MLP neurons of a small language model. Each row is named by its layer, matrix (up: input weights) and neuron, and shows model dimensions 32-223. Each number is 128 + 24 x the weight over its row's rms, rounded and kept within 0 to 255. Numbers have three digits each.
After each neuron's rows, "fires in" lists the words (lower case) most often at its 100 highest values on Wikipedia text that the model never trained on.

L2.up464:130147136117148120085118131098160123126110147161119117111116122144175074128102140146099158122120105136147097139106161098170112111148140145112142143106105110148173136162124113083131160165110106128089170133144123117140124071122093095138154101184119147144108117113117125122128105121107129111101130140085128099178127130119100126149118097156106145163125124143123158136172126114098085111105134114091134129095152113178128176119128113128100076091153106166103108121160117131096135103120158085173149147123131135113161156121170142151144131178132152162142150134112152147124101164123140123
fires in: "both", "these", "remix", "mix", "census"

L2.up852:108096126139140121093158115173153094125118141121128147111139125116080149122121147128183112128111123140127128120107090100145159150160129136122101126159127126142166126164115134105108126096129108148104174112127120108162096099152128122164135110146120129163119159121111140160134145103136146183094162060111152136094128068154107106116090124115129136124150125152155212143168173147170100135112149115162138112144110106183175128114105132132142127133125137118114086087140121163140095146162124094149125111121115129104123134138162146130144123102119134166144125140149136101112142157121148121
fires in: "where", "because", "that", "if", "but", "although"

L5.up135:157118097130134122169092098120161132113132147125122092085125102104130079106096116111131144159114112134139112122117121132150131098110130139165150111165118129129132150094113151076165147124137148116094137130157145119138121151140150156118172118158107099078146159151110106086138150111133094156135131133108152141122073115152150129144099138107118123125147097115168143154094140118130112113165154138156129102118147104129116100113067133154138125143103138079078116179121140154167120178114155140111149139101179129141138156116079134167155110133127146071135118094117139118138114177144171100
fires in: "on"

L2.up414:092153115174159126165144147150121160160128133155095097127123143097133142111195146096112093160087102142152149100122168099132127082139153140128125082161134106122161104139140139153164139140130141091146134121134133143110158092096118133145118167125153152129122111125127142080157119136139104142119104100101124124142144099173144156167137132167089114110107146140141152100131103113148105136167115138129163141127116110131144152091118114134146119105107167093154148112092113142090131141134146098122131144073144141119135167109133157138125131154091102164121067143084101081137105126129131134
fires in: "career", "service", "operations"

L2.up148:097144130109157117133154132108146181145106102129155134177115127154125138166129158096163131085093116119147139133101175157146136131137140136087107142144124108138121151092095109156140171151143109109136167139113145119092149125129134137116130118120124145124133105180126119146119147071126095178114108118092138128168106144100098102124132213156094160126122150097123082123136146106092128126128123087179097149095120131132109132154125142160163161104126146125142121125095122089118104154120146099114160121119079133029109131109159137136131150122134115123130144188126147133071100126114131121
fires in: "of"

L6.up910:152149146113130154195096134151134123148132116110124119110133094165112141109102115119093151116138127148108115158119141100151113100149163094129109113149112116180128126142168160131167159111119140101134100109117158110125131103117130127092165127139108162097177093117114106151107124099107105107117102172163157150157114098077141103156173170170129100102156100102133112093111150110116111080149165150145109150137162113152127142102187143130091138178069141169125103112120132138177132141159131108118102116131140142125111101138172130092124109125131148112162142144145159122088128095125136114
fires in: "a", "of", "in", "on", "accompanying", "an"

L5.up835:147143130176119155157137142162180158129138144093127153091147141130123130074099120151163143150104101132170163117129147198118153142135112144097123159131124123155105116127099123136124116116102140108126148127136114115103158102119107156132164101089155110122141123150113126132127119088078119123120135170143120111116128081161131131127091076167120135074160117137100161153145174141134122099115104143142117080126100165162085089149088119096146140120164139102175118122082138115168154111118175131089136108103133162087101151131103122126114131107134131118172125123160135082103149131136148146
fires in: "of", "that"

L2.up90:116164134113163157160102094116137134128122128112148128142140093133118121137145103122076134123103181109126141113140116161131143142110099132135092150116142115150104087145114169090121138101094113126137155140096134131146154149113114145116137120134164084094148137131138112104053136175107106146147178124103107105140133113102118133122156151168144094131127100127088119093149123112119077102155098169125155125147138109071120191127146119122120124069170141095082138137146153099158125108109111114143146080145152134149159113181088135156126126164122133124123119128171139113118156131130146125
fires in: "american", "british", "force", "corps", "forces"

L5.up615:127142122123113100101125114126098119158113139132180094119086143147136127093123144139166126155098102148194122115187145084112110115119133132207114118147094129157067114115131114137144149117166123193105096155136171161103163122155111131126121104179107116118131138132135112097143102090134093156107114120138113111058145126135141130162162164110176132111147122111141174130121177147121122128123140084153128097106152098130109115149130124137161109116138115160128166112139118134125150131120172130130166147122121208107137113125136141158116120111180136127132109090132116122133118116170121155
fires in: "in", "on", "at"

L2.up651:150134136120149095128065086130136136135122132109139142115140143135082083173115111127137149114132146168132151139105124112107087160091115135124109128125102150127136160116146150199109134171139096109129115119183128124101143194137122104128142087120127120127112095106118096107168128127143098144109120119122103167141110168152101126133137122129091135098124167167117147083121097141085162183127152133138137132139142117153117093136114095116143077145139114093136132128140153164153117150092135117127164127093115141086124176123142154142123056088134149108095162120110158107093138126137168074
fires in: "on", "via"

L5.up95:134110142120117138111114121166152101097138154129123143115118145076157106143136164141103113128134129133149141157110128133090097125114109129121102103092156102163146106083112143102138131135107112141130143115142124127116135120140137133113134115186104119123098132130107153140115106170108143115152148098085170118117153135134116112128110064152128122144123165135100082090118081156153134107122154103136190147140144103151147095131165118122147133107156143129111091110148145116153095153152113121162108094129108158109157095117175153154148096137128185140163138182135144128123128093123153148
fires in: "and", "to", "would", "they", "that", "help"

L6.up1098:098101147090095116135147148171142145115119128077165124116139141152139128110150151120114109162130129108143137111103170186172129114147098124139158181169151137141134142118122159112098111134115133149153160137112133122110150133110151112124128148120140126113136121137129092098114113130092165133142114132116153150116112162108096115096155159164153099126117059091136125139139134156141137105075118082139116135121096145166154113110096127168120112119152169148125117141117104141096084145140117157094108127126117096114132111164118115157069139119101109123191133189072121099105116120154121116
fires in: "of", "from", "up"

L2.up440:169139108143154133111094109118128123121116104132149105118126107142119143127114111153127148141136141142136123107130155067145149116122163105118134104124146103126137135144156106092121146104127153155133124111110121191121122143183157148120101151100104102115120157118110172089120114130143106133124169099130178099117149060168127098154116126147087121142159171080130178134110181146103139146109136139154122123178154079201141105149134128113163096103134207105131122147093072140104115125141131113116136173099152129154125109130171130110165098110146114087094148094146128120156105156140138139
fires in: "in", "incumbent"

L2.up70:138171086069169136115138136139135117149108112181096139142136075102142196140129163165103117117119132116104137122126142095118117117129095135140110138132119177134113095141153138143102116183107157132130137087150122175100137138123174082126105101161109085118127189139104092183142140103139157130142144090139150141117109108105131100152136121135138112088140107120113152099138135123114127083112118094103084131100119112118158107115142108141109129138106145148141135150142101089098107141091118153107124073160132090193095136117116141145143153121137085138094130141154131128110172124140136112
fires in: "city", "region", "town", "mountain", "province"

L2.up33:103164169125105115169177071108150094124113112100157124144133138123096124115120105100188102137125107066135141127092169108112094117123119119122109086137165117157131139137153163144128125166131145121099124074134134141117137166133122117149152134133128144144133115156131122138098096157176109150112105092148148136105146131153102116179136131084141145115128145141139110117117092118146125144104140139108129166138102134121138119118118138139161145135112123095086120116108119109150099180114116109176108156146109156114149094125117142139087090114127120089110103133148101178113163108100120152
fires in: "since", "could", "once", "frequently", "when"

L5.up1084:133149100153171097146135146097114134132108098117101098104127112113157146131130094105118138078112115160136164181113148126144137116099087123138151147155105130148130161129117163122141084145129086088133198115161136112143137150161133114138154111139165115125129177129087103115128140128099117155154112139072101141111158154096155127117164112109114093113169111124141171106105107096119112133143115179126112131085094111117139128123130154136106092132113189170111104158147134092140122143142118143166135125106186126068135124144118136125115155145155126129162105137151134129127139138132082116
fires in: "the", "auriculotemporal"

L2.up344:150143145095151157120111151110105139135125143135149145122121140137142148107117136108129085125119102086113078115183135143136128136085115121145137081138136120128068144140125163143153165128105120152141107131093134190113155155102132088160130139127134158070157105131127150098103066126167145119116113134103110119142138140143095148083144108153112135158130147129116150125124111137099106152132123115108145108128094159166140108129104115127140165107106137149158140135176135104105164129100109108155100109103198136121114139143181162122082118100131140106097112127154111136139132134096168125
fires in: "from", "within", "between"

L2.up748:121083164144131133125139091110173119141127140106107104120157095119125127164125120086102132107108162138106102175115124113200128123177114168092122127119119129105124116125127132135139128102155110131126119117091132178142136124102103119158133145118104127113135165131132111133085113125100153134119142142072100154138164132112160133149111149113116143138165113128140128121122138163123107147121133127181148136109133147131122130103119127113086154128081140122083095150147143156085180110187115075147137111127122123164119091130172147073158115146125195103087108155077188135112145157104154142
fires in: "chief", "chiefs", "son", "liberal", "conservative", "daughter"

L2.up96:160095100093125103170171135129145147130103186112110089151105128106157179090139094149152148135087143133128134142133073156193163149115125132139159122099144094111209141135160152120144098097154101161116153098162112067139121146144104142101170107177102147099132129132141120105130108105129147112114138089180115135137112109104109122114145165171122097127139094148161097140144152135116149100165130124113158115128099159133142141142107137115115127151143148112119090125160107099131135112148132130145130132147130125171158153163125146138104122115148106138159114138132129121120113114125136149
fires in: "which", "again"

L2.up128:134142141133106122135103143110131106104130120146177124110116103159138071136116099117138114128153169124092069092124128124118131132134158086118120126130117167120117148175127117140123135184121128113129103134139102181167131153158151148109176082124109120152147116144103114146152117097128118125109148084150155156136097138114174118133103115063112126116137142096135108101086112134122150099138158122151094094090123098161132128135076137112172141112140126199111139142084127146142128146117127107127139086123125178141112168115158109143120137091098185154122134105122173138148117124121141156
fires in: "while", "there", "see"

L2.up751:134151086119158125111145145121103144119098126140152134122169108142124158129105115093131131103112172150135174101127111161142135088107122157167109129097128135084103147128153101151189149107135119133097173120129160155132146170143115117116087178114118134136120123114107139136113108060142084152123156078122133130112139147120139164125109139135102134124097133111118146091130133146133125137113133099067130131121142123077140086122117109120145136129134103128184181155159120127159067189110112104124109182124151107085097144139143113138111112170114095137154135148126147081136170142134145125
fires in: "in", "year", "date", "elections", "season"

L2.up824:115184113153174117135095100094122131157124169120112147188071109115119133107182108097114200094115143159156130136101161154116092123136144176108115158140124124176132156150119139125136121137109194118111153111129087136136137153121101165117125134109141122150135134116111127133131104119139108122087105109104129143114164135119119132175116126130115095126087058139152141141122093137088114135127120105112119131102167110094160143130184164118150075132129127160105111129099117169139113133140143132078115137127113138100172110126127100116168155128117131103115109124103113122106159140101145157
fires in: "s", "its", "typical", "historical"

L2.up209:159106133131143118151137107122132104150143073128158147167104109130149123164126111119125117127107129114139128144100134142113148156109147124130127122082127092105128159140118143134136142129136134065156182120096133145160156171148137083152184120160126115153169123165135174158121128113137120156131109121120119081126080135147119121088115146085145096131109128091130171117156120133175146087138109145131120149129135105115094094109120119130132145161149175127138108164131128138103094134133128142084099092135190096122104149107114139087111135110138127147111090166142152095132130164082174169
fires in: "there", "it", "paris", "london"

L5.up1003:143081142135119095134159148136156082110116123112151119095137111101167144137124143099084126095094133116150116129114132168153157104127175140137090115099130087135146127138118119147112157115125162161089116104127146131167096083125078159118126119171135113175132153154103091138108114104109133124122123120158113131149151140125124170086120127142138113135193121121112163138103126131112146092175133149141124110116130086097102148143146122038126128138116136149150144157134106131082138122131141103128118140089113157163110095150112137173098157164072117129104141137183152106108122134162152119
fires in: "which", "that", "where"

L2.up602:115132147128140153131144095113113105126125118104133142096151135102116099109081107098117111142096114083128155121110107121135146096151143138125126118118143100142115156106131129159113112136138093134120196139142147150151167132156148129136134099148098139118150171137097142144125129084142153107135127097123164082105167138109106125133128098100154127135130138181140157115096075109144149162125116124172113081122130112117149074134101115115172130119158158139194105139065073145153163119151133097111160137118111109132140120146168139145114168109128141141117095097136132100144157142127164126
fires in: "however", "but", "although", "though", "recent", "scarritt"

L2.up293:142136138121075095144141167127138118130116113088098161172098103157122139145138136163113100136133134163100153123145109155140158123134090137173135089088115111131151081138137121127098173140119098161112113140117115162180163095113123103092127136118101127150143122110163132129118122091139181098139134106145117133129073123114141117129088133137135143081097115158173145108157118120116105060134139106118117115103144100118132093151068136133118114100129160155135145102099147114108140125124149121155193122095115135092115141112152109191127131139087128134077110106164129121128093123156144104
fires in: "born", "who", "there"

L2.up1122:109137163108164124062157104112125144159149136102137155109119154145126143107123107156158099137161163145164108129110158136113080119134134105153109143113139111143139155095128095162110112133147092159140139110126127137121111219111168120129175125151130125140109124140118134123179107116135130125135090128094108145089125148139097114092115117125129133113161121171119142143104105155108146143133098120109166148141122105141092151138136105184138136137104114110156149140126119103137160115117136133122167080135124143099106150155120150140135101099117145120083171158145125098095059148153102121
fires in: "into", "from", "after", "before"

L2.up1125:131064124135102136141114130161162119147153137127154110150143146143104051145141155126077118126139097111157119145123152156140118138156144152140131109156122130143138154090134136153157131102097076125144155110146121120122111108132156142111075158131142113158116113092079146130140119124144050162106109135071131114140118130121133149152124148130140179143154167142130128096094117068117099115160140126139144142085102113158146147141126142106090136111137118103132103103132097102145116105141120129158205108150116115098144163149162097106104151112130099099131122115091181116144144113086134149
fires in: "them", "only", "population", "land", "distance"

L2.up1003:156135134150116106123102147142111146118139129086132100130174060127114168098130112104180103169131125141117111108144124140091103103133147155204132143151115170137134109118130128120126179116156116159175126155100148115139138164123117136106124114132128144085139136108137123160100121133144171104152148117142146104079125095097154133115141127155172099144099128125138152115101133137121103120113152089130172121125113121119117132143159093134135143124106106146085181153131125163117134155108142127131103126111113148141122135108152127081122147119145184184141111072131108107159130124126144135
fires in: "on", "died", "returned", "appeared", "lost", "married"

L2.up592:123144106162075136130103157147146141096176150113109090107133147125119164131161138130156159121074098113109102146173118115100128150123162105066125139151110117124101146085147138125122138137129126107160089135081113123141149139087103100132154106112107133125125117149122128109145122112126110150146094099155093143128104165078106082100115142147139139130139117112102153167143100144121166106095158097165141149143081162152124121133111143126171168127092144123168142145087141145116100155133107126138077193116110113098085110141144156159128093108124132116132105148132122138095115140117134152
fires in: "from", "among", "against"

L2.up261:111131115133124152169129118087137118139130170102114152085149088147160112123148156149146090113153219108141098124134173113123129139124129113149129132110150098109162151179148146101126118102152135131138179119130157143118133171125126112092099121116101145149104098107140125118120104111148171097148146109077096107135098118134119143141137101131121134126108109089113145107102114116141173118124138119126096065122126122129111144113129136144086113116143138139152145135119077163131145111156182131157101087092062128122097150126102134146135101090121106090146111087102139142085107172096142154
fires in: "there", "on", "round", "census", "pop", "part"

L5.up461:099118113133132158155172104168161094111109102121155143109117123123113112142080142114084151157121095110143122103117103143103114128159125105105113139127114119167169131096131130107143100123146094200078131111128111137119141151144144104144125100205108112106115124168136138153137072073127176148135130114126155130131151118151114123118142144103139110151117103120118172131130120094145128150168139105121140134110112162093122080138116153154141149112162128108169129131079109130144189131120158125128117110111134111117126134110150138157162160078131140143093092126111133125101124134113130159
fires in: "to"

L2.up649:102158130158147158120115100114119130124121112155140113147145073151181118177130140128112120141121128164151129127150120101111099169133137146142122135144126150148142149155111104098151135127117124158069187159124127136153147115137104111148080133107117129108136109148164122147119121146115135164144136143101103139102108153079136100171128138138119146131156084114097119144108105135106105122113153116143155123134161123129089069144111108108098101104123109108088159139106088176181132115102160136119125149119154134127161161105147160128119120098147125115119183149113106093119130087133140085
fires in: "august", "year", "professional", "sep", "season", "july"

L2.up421:158158185078140114164123095182144129103136147141087149147134170105151100128130154135135132159125129124148117121126118138109106070136133102110108154131153093172133127136111165143140120115134070119176094079135140109166153147094142144135149120111135114122118130116125133178073134150097110153161131129085138133103140110146104133143116104159154159149155127121142157161101176082146090165106136119145121108113144101166130123119109165136100119080173115108076123124122118102116154152147124098154149136106129127095130119126115117118116139092075157097115087101126172108100113136112115123
fires in: "have", "has", "muscle", "uncle", "had", "having"

L2.up163:136117064141190149150126172165140137116133158139117129102098119160095138142121102125135129134162115111152128132123131154128209130145138132098118170112163115122075114135125097096118134137137121137175117114091114131144165140105133107125111165110091097112149184137123144168102125123108083189131079104105090162110096127114122102081113153152102126149130136106140115136140140186110106106138116171098128134115124116122107161116150125152110141111158114127126092127118143145145124094120141122116152099156126159187113147111094152107113140104117128107163123122076173147098073114147124158
fires in: "city", "black", "rico", "murder", "crime"

L5.up388:134159134101076122176101136135156107152155138132112133112163085099095133097128119120167154139127122143103134127149123142113106082131130084132107179113146124156133152157106107170103129133137116131134140088094163161126070113141163111117136122137103098090159123161085112111145091131112144120109127106112100157105102105101098115156141082155161132115142133122159117127119163183122127096184105120164147107130068130130128120158157144148135135157186142120156138109095164125153177139132130158149127132157104150139061134135134164130089119084118153156123114119142121113093149135132089130
fires in: "after", "while", "during", "when", "although", "despite"

L5.up593:109088125165113125131158156109129125133112142126152104176137142126137126131149148124139137096104154081125102145122139140118134151126132141108093128119127087141099178114052127139136145165121094085152164159153112136164143166145168106120124143150125140168154154168118132119125118115148131165143117119135096124144109070094114123098114107151095127137152137129099087129092106126091140151111153118105100137143137142132146136129155098138161126105139145117102166099130133164123125136146154126122132158115155114104099136134122094171140129076146096123105082167124157144135144113164179126
fires in: "of", "and"

L2.up274:114115068091122109128130100181151150125124117115155134137133144135137094122084143114065100065169119140127130134136130131143124081118126145108129120126135115122106155162135132133120116102097112072128123123161170135118153145176128086138156110169097126113149160122121133158125145149102127136101099118133124138123126126132174102144138124116123127138155107132108130113106118125145093123126128140134107111126118092118133166113158136090148110117177113161154167151103095137143174145181104076151127118132134072083096100128144116115128116100130190153165127168145115108155122136134145118
fires in: "some", "s", "rosa", "census", "someone", "non"

L5.up796:149134125081113130083189151143152114081128138126104107149147128131121127106069084093152132142071095112131151149135176149054121083133157152162157167150105101145159128128150103120116140123145138161120125139123084147129131126106114130128117092122146168124142126116080114150067123142113118159102129116112180056116146105139111121137109106084134171132152074156122135098159138115146121156122085115136128116083141126139124120142125083107141126156128116145169108112118108108125121139161135137162151121127123146130121089142120116135138143117103155126186140165122141165158111127193121101
fires in: "to", "years", "of", "significant", "year"

L5.up1136:132145097117174131142154156147140135106144133152138142124134111118128169091126138109143169105135104116152158103114146146115118119129132143127143134137069120164145118109126116146146173163143131125144135081120160112077141132133088132135115175127137136106151145145150127112125113071113137121160144147161146096149103090104108128156100103122120143177123150091126129128140174164105153158137164143127118155077125104136104126113135062094138125104144144097113138097141104091111179095154106128101125128139140187088152136146146125154084142141135163165074064122085131140077144133136124140
fires in: "of"

L6.up740:086126168173165091138106110130140158110119146107109133118128105101122114156155129161143137130162076151124132113106131162092133113113108181128121085130111155131087157158150121159123115133109138167107191061136134140156134101178116157073124151166129166167139146147095107106117114135073106185142115142093151131110135144130102126145117117146175116109121111112085125109130119178081112104131106154104140131129149092123140152171138132166118086151103134090119124135105099143168152111097134137105164124127115126123149131161145088143116118156115160134124122107109129159099154129129098126
fires in: "the"

L2.up505:128135097160136121149162186155130138098159127157135117120109098084115182140085132101125096089074083079134142161142136112148162058111127138132114165118090104114145166116162133149139169165125148146138109147127129147131114132154086193147146150097181133102142109152092096110130121112124124115129125108135142084184107165119115132134143138135105109134153150103108112112133143119147124112125110110127196126099100135090107128142154138142121140158137144135106128190099130105134132129134148135150154112136126129120089145077121133144115152113100130174141129119099133095110141141116080105
fires in: "director", "service", "company", "home", "executive", "assistant"

L2.up373:148137097111106131122095080106141127147160142116115124119105139136120140104109098099109137092122130125138118138158121084147141166141135150159139126116174127105138094163102111156155141116098115114147094133135133110122130209126169140109124095129078158177132105139116096132147164089173104128130123159148104143126107174135120100118166134117125134138130135153085124118101119160127121117123098140099059174136180144160132150082135131134113142134135109169131138117145158131130117143095141071167136129148163075165148135199131112107118120131086120152151112121112131125112131087111208120
fires in: "an", "became", "becoming"

L2.up252:126123099142127126140092141139134084128129106143111100132063135110149107093120108109163144130172111137156120130130138162103114114112117138086119135148132142181128137126152152146154152149120170118106084074130088139133142119159107087163168107151070130099161123120113134135145118127121102175152143131117122150156121087132143128138128116136105129109131098136119154130154133144173129122149128157142138110099132143160093202112134157109067068074114178178179114155176058138137143106133134101099098135140137191152159156112109113136112138149103142112121139123146135119148146157112136126
fires in: "the"

L2.up1118:149179173087101146095153137176154141120118123119172159141094112109090182086134130147133121114153131144098097151130145142139149068100120159123137097116162150136126140145133136132111149117164119138156114143100127145105125135099146157154106131108106172159128119138110146127105125120109135122128092103147174137102133143150100123154149162087106099154169096107137138132137140126128102129140116106139112119102181151142100114139103142104110125132125139123115132114160111137116131140078087125137146155127141118118098068166101129120101153079095072155123136134109141103121099126122158191
fires in: "an", "devices"

L2.up664:107109128144124127122119118119169166118128168088148136145145111094129114139160152117125109092131178109145149142118140131141144135169163128128140133107131149126119108101125084128147094123173163141100122120121078140177142130139085097171077140121151103118110114126151128138108093065129128116135181130127137108147139132106109112098092104093121149129111080127150137057139137110126081129130116115108110109131141135106133142115134132149125116154080151163150148127180097153139127132120132139127160109130179142163129138179086190161116155097141107091155103140153133106165127141093134142
fires in: "united", "north", "national", "mexico"

L2.up680:125087164166082101117132140097139112094107114137136117115163174136130087148120146141122162100109110154143077138110160166132115188104149171159122094090125136148180144107117139105170118134142116159137155117113121148140097126145143106105103103139115128154109103150166135139112155116169106104121125109111200099147146135106137163144122121153131103153128133163098159102130138114063095135159134115085153097108131130121121140118128137134120125119151127103137123148114119118128135119121146144166077132124098132126077121106149131140133141166142092113145141129130117099148145138103108109
fires in: "number", "isbn", "name", "votes", "population", "numbers"

L2.up198:093158090161127138110105134143089130110165117107171128150120068142125162135120101127160109155141120154125120140178128134151125116133162150118137113124148157096151139106148087140152111135163146117105098136126142129110128145121135162133173099095109143163144160119095119120148133107128144102067104129160122139147175136134090147143130128122154082183109150120119171156167120140093109140111099135129130172131109148063090118136108153187112114121130122165155101098139137173113124085114093117101153129103097126082107143181119140124145130112096159147142107139149100134124125106151177115
fires in: "its", "died", "animation"

L2.up217:118167113097153124116140103065121100141091137089118122115162136109090104107134165141094092095120132147146115103122150121137137097143112147102134166177116129125126102117124133142133150159160130192096112105134159116160125183162122101156147123140142118091168139164134133105121094110114107116115143152138107104141122059126093135153143095146155126130101142096142149138118086086135128128111107101137117137141128102113092116111143179142116139093149130147156144135159128094122119134158118084144143137118135084106112152156113166138079094130114132147178147112101125159142163133155150102
fires in: "high", "as", "there", "at", "weighs"

L2.up297:079119116137107137168119130133123133106134121125114125112104153105143140119109118134137113151099136098151111110137146124098111119094137141195157121090093137136122092097159140128076154159064113176123112101121117161112157191090111120105124132145138147116138147150134129120142077126116087134198108116085124111156117159120116167092191116107126150104121157168156140115104153086143132121127150110115124116124145130155116126114118101143077148146111136161124117138134165133172102173144155167183137083100133152122115144122150083111093096108145116091114099149141143133152132143110157124
fires in: "to", "could"

L5.up641:098158164108133151164152119102100171119140171163103156157116149092055166163150146114107144161119132126143167117122114135125063093132111143158125140117130128120159124125129108144106155149122091126111146136141081164138120124063177127115094117111127094121132137160121118115123096126114119152115145106130086137135103160137049054141116138165133110129126089153161146112142124132109114156114149073161125163114121091161127119112116118158128103144104118160146155137138082170121108111097125145126121157135162117116115125123116161132133122096091120117146159124139163117145133119114140148
fires in: "of", "border", "river"

L2.up711:102154124115125179140115157149131128126131126132169172138136131093164095109123103140102143122096151134150126149135082112140167124094089132100081145168113136149115141128154161129101111149110135126135135113144120131106137142138124109144098123170118111146162128152118121124061092123141139120095127142181153159137181115137154121127109102146119156122146176126114184107152140086118127099128131131157127098082134155169140129129105092151099138144127130112106125106131146102165120160097131126117150142112174127076114154127154083174130182095149093121091107163112077093127145147101163104
fires in: "from", "streaming"

L2.up1:130114125129164132117126139096127115129134149131117110091098085142126190120130117133141132089120142087140117123127099088204100134096128154121126149082125148124171158088128095127098107112142145146110129114134170122138084157139099119101129134135154106129132110141116058147119155141134138140122157077118124111167104120092173118161097141206111129139139089153112121146132136135113128133087115113095138133120114127103136142126153134139102176120161128152143146150172180117133116105139101105150156108154087134110096111158116151142112129126117115126148143157155150166126166065158136129
fires in: "life", "album", "father", "fourth", "sixth", "daughter"

L5.up1139:177099088108146111118140146151109128120127131127097143150170141111124096123117135173138135170134127136124144089109153127154174171145104118131103170137084097155130152179092153135155128128108146168116170121148142150090130134093180064116114098141120129133136124132114143103131152120169131132136132127098145144101129077126094121109124116173109101119156087144160131133097122123147137115119147147120150153120132137142138106156143095160132100154119117128099128096141128120129126134122136140167124094146123122122085102123137106151119111115089146136116146173118144149128154123144132040
fires in: "for", "of", "in", "votes", "century", "year"

L5.up658:134138103160083148179139159169182135128105127085151129119123121117154130142104110130147139115129139172109112127109109133120160197120119108150134104142121105133134131099120088153158105099112092105085145137142130128111152135115149089133124119145119159134141133120151138105139131120125169146126136124124107133136123159117065122169125127103122157117140090103126142109150165135143135084121149124096106114085170170068117127119128154120135103109095158124108145136109127173110107105069156166138174108147161131156086156153132142138154097091175123128107154165191121102134156126140143145
fires in: "of"

L5.up363:159098107149114156112143110121067131076162149144085146168148148159165125156124093131102134158131147097134139186139169127154095155120145148145090148137125161141111133110113151114122142098105171108124128093099132113186117163115118118127114083108127151157119148135149137136130142133126156104113122110114156130118113160106161120123135128126139167160118103116125148103098141148140129157134170126115119100155129097167104136161166122141133095143165120079155124127053091151135110128105165067094122106141083138107110162155124117114112153098118118125114127123076104157129095120142124112
fires in: "was", "it", "as", "considered"

L5.up1060:119131101129140081118123147136147112083128092154138079115118123145116137119132147103083165125127184130104090110137129114150103135085170118145107131113129150130150139105155113128214174146121141131190141143142129190127107130118146141087156153156111134121107131138153156135148096130108138108101109119131156125093129121183123124112082119135146081142117121144141143119101147100128106074125095128106144147122090192144105149143150142097150127121169098122128148140134120161134147136106147088120126127122176122127102135123075112145139117164146090153110169115147150144127153120077149129
fires in: "of", "in"

L2.up802:144102140171127094193165142103160139109097100123067133105097162119068094145158129147156113121104134150095134113100148130127169117131138132135139053120114096099161115086117128118138133133126102133117183143113123128145149139130165161113092129091132138121120118103125108146112117155159121147140150103120127104113173166155117132134127136171120153143103140120167155170174101111105134113135102108147183102136140134094091133131149122131121101136154158097121099134104091127138105117144136122139143116128111148143100126121157154138129106147150127124088123162071112143121121151088128184
fires in: "number", "population", "success", "commercial", "activity"

L2.up1036:116125143125120139140145184126162099129162146097117122116133101162108083160147116085120118162116153121148077119101157133177150175137162179133118140077086118104108161136098166184125137123132149169128111125165097143140099148128134131103126123147122159164084132112127165089114086050125149141146140131152072107121204117103160128105099083136148132160123112090139145141093103140120132135123126109128135111121144111116125154149126160160109132094137147122108119106132114122116101142144136125162111127147121115101108133130122121124092105149146133130096108113155139129130154113126176155
fires in: "there", "more", "no", "less"